config.yaml
n_head: 6
head_dim: 64
activation: "swiglu"
norm_place: "pre"
positions: "rope"
parallel_block: true
init_std_down: 0.0
lr: 0.00106
beta1: 0.95
seq_len: 256
doc_mask: true
steps: 18267
MLP neurons of a small language model. Each row is named by its layer, matrix (down: output weights) and neuron, and shows model dimensions 144-239. Each number is 500 + 50 x the weight over its row's rms, rounded and kept within 0 to 999. Numbers have three digits each. A neuron's up and down rows have the sign that makes its largest values positive.
A block is one neuron, or neurons of one layer that tend to fire together. After each block is what it responds to, as a language model described it from the Wikipedia text at the highest values.

L3.down86:549461505453536435487567587505532507518494510431530486553425468430482432464481544525470462498487462366540480480515492533486399514480441481523563461509544489408492479443527480456507524452623501515601399564440542559417561518425443522470542502465431594471528481544385565528477519497505455517
L3.down135:448454476579506521544483548509504504522526458408455438598609488531512413456387430548456535481526542542487506473590568487446525477483494498555490486553526471479521518487552544430452573476612508578570561564514417466563529517481465460449634495524489465409537416589456343574559477476539480488
Responds to: Words placing an event within a time span in sports and career biographies, mostly season (the 2021–22 season, mid-season), plus through, into, late, course of.

L3.down481:501525574569560573513472551483585511573506443451497440456465426437508573496548488349505493409519499470476478514499444529535395448377461437497506536534521498462498478536469469521478427511448618465454638498498510473560429504500451408455452455601539516568518484461564492560526493444506557493
L3.down503:541455452485400573462489506515527496458505467419497542507530389418488525435488517461619546555510522491546479449522495456556463526442446505519509510477573467518580577529553431507592519505543587447555528482496606481585529516495466351437578505534474507455501533499571491524487445467428475444
Responds to: The pipe that opens the first header row of a wiki table, right after a section heading and blank line, as in "| Year | Winner"; weakly, closing quotes, parentheses and "th".

L3.down314:565440458501550571568559514534466515456568515452563487521411503414470394509504400528474511489431516539454356555504544448486519401449525457528545525490477509525433472475530512543596549486539489532542584505461534444573463499614480462528454542454541470593525526461454411481552548489543535493
L3.down542:503533467457474478627536507593507460450442386471449526438481498555529443509492491482429481494411492560433442527534554542546508470472559510573493426523479474495513518515523478507521454443464618450543397433576533464463535486463494480456398490454596480463514488530442549554492542460516520526
Responds to: Mainly the apostrophe before "s" in possessives and contractions (People's, Women's, Darlene's, Won't); weaker on word-final pieces in names and tables.

L9.down21:398482481403607557581569470516480425547435523496544515609464517497496513531467502530466474490440515459555512506528492446526448521475533536525506515493556603473466496459445481435460533514531436501490555455463594480544449534406526465472532472522452562505499442452503541447450468614429518580
L9.down143:514527517515509502524441508572478501467510507564479504559471433551496479504418519524536515445422479473577534495422475488495547477426497482565358486575459483607458431482476533468534500514501470547407549549453496513449504559530485489513498458594509452429363536514426568445484429468493515369
L9.down189:511491484446592565528505475401476430496525511472523499573462480512489520466475441569479469448467459492515495492512591513516537516560505528555545606527517522479520506561443533634533543514407532536485416515462486556510527458458466526550457464420451408497481573388498582456536511524478582584
L9.down224:488452495502501566521495422535502500547447553499422484510440487541546558521469453471526539506444480492484462456549469495592527598554580449572453441520474540561502515528539426493428502415484619447527469478518524549521544413488510576464502519530532446479451557520491453545574471548450443615
L9.down336:493592467485558466468538562478417396481508553557506458499486528473563465488499594427606477591517504562520472412502550484487548554473579530533573485462566414569545490525454475467573484510481434483523520586445524485495390602501527465514482481458440583489552573528500582515549619480601463552
L9.down556:462506549525533514601465504604431366493464507555541589463465584532519537489465582512538480488531473484482492537518519533480594498490472528456427470508565461524446420450540579497548464520476525530534651438538462546449519479411429505481480464521403453485482496470526479490589483515460344573
L9.down610:493643460539551512541495457436568513551479409475509478515554527508582531501463534458509430442471595559534398513574479523541529506518475490512506484468534526542511387493551469501585584456536455456504519525507432559432469475505537510485547507519457480473475591489573515506494481448528537500
L9.down621:533463634588542499401529482468452536449487515472482444446586481413487440424423524523459417497428570478446482471473525573527575500593541513481541535512549580424607438488473527529562508453526577414474534476495484513503549431540452535587485561553498603545505399523544458432540437442552504488
Responds to: Line breaks right after a markdown table's header row (e.g. "| Chart | Peak position |"), before the |---| divider; also weaker on possessive apostrophes and mid-word fragments.

L9.down67:539521494621494469455566482481546491439482605528418485484506519453544535496491514427529410489495528471460550531383465495600450524501540495449394439457483460566506502455430550464469429414422542481473484452471496549479587435465533499495540507571417526475565531612615502547475530409447535488
L9.down70:577443471547544448475430503415595469481579471549565487524461514450560534513483512518478509481558482462515505532506448490552485557543427452442628559584482545539458453420458524507417521497497495524498525535511515549555479456444575558461523462567462533403460592520410462530496552506544381440
L9.down123:615463525539474527547465585511544569450480497558496491457526457532550565485490543588509459531508483356516478590461464381538476594498451542503528466481484599503446444558483384441568440534463562469565564458521519523519512462445540528441485486474496486467528450453482451470456541501470482512
L9.down223:433490423525567459477453532499463479420586522563487470541595486564504607464573501467532481570509553519498427491507410496445514492592536446632506438471496497481452539488497462460483433599506452513498523589547500472466452445413424491504536569437527498475393459588471541606417500534541475550
L9.down272:464527484533555444478513470569464576543448522559578466605605555574459486394480485513491511559507484525512504587496514536495558526450453512550504617517475473510491576616486512503469402540463402449497446570497509507511524490518482586450539536493519553376437492496549507462435567467427447484
L9.down538:451480517548466469441526488540487423576530593483533596518469555466500447484471489531454502464475530442435592508521497448458440555466559571442583563415564453424564508482488536481500535493412502490495516435494489451496573463526464440413545422603529528573506503479490464493535524473539485516
L9.down609:587615483510518402509531434521487503402527523585478502535454517552559435490581445531544462570508532533519398477527488557473506468472443532508532489438504495471458546594546532485580419457594442608510441550393451466563534439496553534468491503462542447485540503514533513542514512573467500479
L9.down669:549431485466543510515406512492570502474466550500459416507451495498510474477487490513488385607483410475465474531531514553467458496485553471478545593473470543471486520515439468536534461568503491473423488468505505449537537579508473528528513429541510559519547485441592403437398476438426548467
Responds to: Prepositions and quantifiers that open a time span or duration, such as for over, for almost, for the next, spent, in the summer of.

L6.down40:600515436498434587430463477462489429561520541456427470509434505576493477514556472517531596478443549548433559615560516477479569542430454480543567571419505555530503563534520588536460486403445544546559528466484397515506424439537479456543433468542450499453564465480526460491484518502651548495
L6.down272:469500508484510531503534477407420501507524515448490475526527500506420474490448437523529507564535493475513608492535501503558381547481463462486503552480508502527495480420507445534527585468420542490470505494568521575487512443443502484485492513499499545528642526492522538528505531506562469476
L6.down443:497537525566506462512426492475525524488419504440523482541489573469509522596477417439425491486601628400510507469511546564538451570418430536469475382478522590513534382529485490470518452486516585421515494612450459465471425562534495463530546565498573470562444485554502468488517488502530496416
L6.down684:462430469566507494481465541468526419447456503474450494476445476551545511518567512492486449543492513515437447515446549452505517509479560448549546559537486422487510538504521475461422473462476523637556374454552483470465453518487495481464538409534439428480435390451546500502604579538460556503
Responds to: Relative pronouns and subject pronouns beginning a new clause, right before its verb, such as that (serves), which (opened), He (was), It (has).

L9.down3:449427502547520518493567517479578541444519505571459441525476666513507462434498572502480501525495545470550503420469550470503499517471537464466534588555481431516469472541617438509404538479529463483572521472590463432519482445456561521454526439480525505513519528522511553418480555555512489562
L9.down162:547508612525507544537473615436476435494450355480517478540408491497511480498534536537490518479521579510436504541435519521540450517428479455454524558532563465437441441560512481435554511546409575540555445379484474492523448532511475531459443469498449499424591485507419478440539564486481507464
L9.down182:497447485404475487597499512545457526559461578559435534506517568496527542523508443508536455512558472444453564524524507445438511450532493566535508502513437538461500455505444520570503480512518414507510587558528461486480503436589459559524503449528580487516550396513497554434558461379494452556
L9.down322:483547566505576419445501469511532463470579534508546438498514473515443487515511443591549579434472422570473556526479568484534461509462508553509497555531467510463579472614479492462469442347662557470430466596444492494452447478450486510541471606564493540500517510570566460446512543451510504471
L9.down375:439465548494440450439526536454590482590446517512575517483493568509443532544464438450554456435545506520437541512558535472443512546492529434614584604542478380484529436512503487464422466411485472558466465494528503516476540473494510494460418523526480596453520536581488459557554483467543463597
L9.down396:554493504493521444582466440471493444561531523454451519519466521524543544438476495549483559493535552444520565449572549467432479432381629495505485516531362563456498522449525423558469440538493593531564413471509603505539490461482491521595414438422525483412513458533546486471469454499433521548
L9.down506:548444465470433529506525580474466555517480554503531659510483453546501469487522525471520512521593500539497502506504395522513539538485461480524497503543477578451534520499504548558485478598519535471508451484534633458540486447619460433522386511458466511616493442510539457530461423471485499536
L9.down597:477507506419495461570524333481484480448598552552453526484494408529600546460506441523420454557466544406484449549613565453485507560404483466586493391494506460561493475498473469475554455522448378476476496528496561531534448507460530534560530469483563470548522523568517510546524451516496529454
Responds to: Tokens ending a noun phrase that must be continued by "of" or a verb: nouns like importance, development, remains, relative "which/who" after a comma, and headings like History.

L6.down1:532584546514510619468470535584516569495512471429494450578507532545513540536496509522448430581545477511417475569481477473465457559559465453573458562528497481622541432548552368490520511494439561532444511419538483465465527476515479379516542599504580543426514492518434488452497472427444587506
L6.down105:494428477417564576527412567588512556444461473457492506590484628580574513499591543426513520483502457506503450520428447588413463544543528437544476555564512430576476498422564481394430485572533454577456470612562468525387479523495445392483526506489477586503549442498557519497471425405514514544
L6.down207:482535456519499472517444488462503471633538540410557469515575473527505551546473464484576467551396473562521515520449497400449489556440496379496542577594475471460465506490464516461472503504498543555533454498526544502503431613537501566423483525449494542506570422530503522501574573455491499489
L6.down373:482450551498454549407423489510584485490490552506518618545514458461469499534440467436396563539519508484541564587515560474502541503480477459476524451533486488466636549495545547469555517496621516500524505500544533531514486495506416471494553483439536512552527489494552513405482453535460569584
Responds to: The word "in" or "In" starting a prepositional phrase, usually followed by a year, place or "the", e.g. in 2017, in Canada.

L9.down151:536512440455450537485473492577522515519498532499573474557465544448582558479523457537557461487511544476548480609508550495529437506577506505495547424472560494598520550399484534506480476363538460492407515416569500534462485515543510534592449451487485481564572470515506573486546513463468581563
L9.down200:504481543505437579445528480490568497506334477531582569498530558478470443467476495548549450532414530418380566510463605461533456461488516561520496472534444506406539472511393474505502466581534607456488537536490544545568619514547515506454578490609442454431475432478557536537525518526482579428
L9.down254:493500479517525445445566505529389424538512448530532531557481458472585395566520472553437449536408396460474622491594465435509499541486445572486483436427492540540430602579507494503545476495511439483510551487533524439577475503523489459409555563608520563467556470598521516421499421473463507464
L9.down401:473575462491488498490423465489521457485530414480531492461451494449546470613431468518525509471576464487601539433391511474406450559497440490507475570516470560498465501497518555514545409480457460560571497393546550457485554594449440565442509531612448581517643559619515469505631476440547471581
L9.down430:593463556530378512461522419460473548561515484522406550573518444493602408489499548517471428484420404427583491466493539429401505523543549496471486515538598498409414372440460535519523507443522503482505579521564477493589571568470551485567503490480509563501523507510474520490500494491449460548
L9.down458:451413530555499462556497436505489617452491499471490537580511502513423528472502500585564563506545460493422489512541449530388501551554388500547554530509514474538384568527565569456494463571523543536537537529545472495533465515531569543575526509498508445483534521530531485466520491487430448462
L9.down465:486547438451513522508529514516497443450548493495635488498457520539423458525482388568468505511532467490488545500455455495552436509618528505523547570513440532498573398489527514368497481544467524617478473411480458457518466403473496531549416512531504469496544574491588462528507516518469487501
L9.down503:518486459539470515566443531516474494454356544471541411531573425546568408620549448549558547509456498420492485584532494378373454454455438499495503389524548500507430542515448537453476517485492439568526526469477480548518519506543514498450499480508530530598579548487536608484480538558419563536
Responds to: The opening one- or two-letter piece of a word split into subwords, most often L, in table cells, list items and headers, e.g. L(icensing), L(yrics), l(ady), E(d), h(edge).

L6.down130:537496532500494461429544488508523485463489479524428496475458456592484545538467434444490505480425520504482526388497504587472452506542489512510496466543474650548538521517501531474481563436484452497444553557565484583506532519511493428581495469443467515523481553555469540571488448525479527569
L6.down192:484463550456476493475418461481415434536581465552460484596449519515531475444510529538433519522513516524553481525513521570571429560492498537512516555587459672595513549557442543533484452573404516545506514413427518535486540483504515518478537489586506525454425489458596514414534490587447539433
L6.down348:480474577493491508445403442400573482508471545566423511408493565525480499450461473565511491545548535489426492542525481549519475526580501515471554511467601543549590601512444448488465494534578650437418475490491500494432475425509475516468492528498491493610436500493557458599450451489542501520
L6.down504:494445476461484496496530474558581381472559574461529671507507514590524549452456510547570515473506546431634462439535581566510512520512583471483420380520437581578425644446502460458532447414550582475521508463485548569502469469532523539539461399461523471541556477467549485548539503458492534519
Responds to: Newline tokens ending markdown table rows after a closing |, especially header rows before |---|, plus breaks before list items after a colon or heading.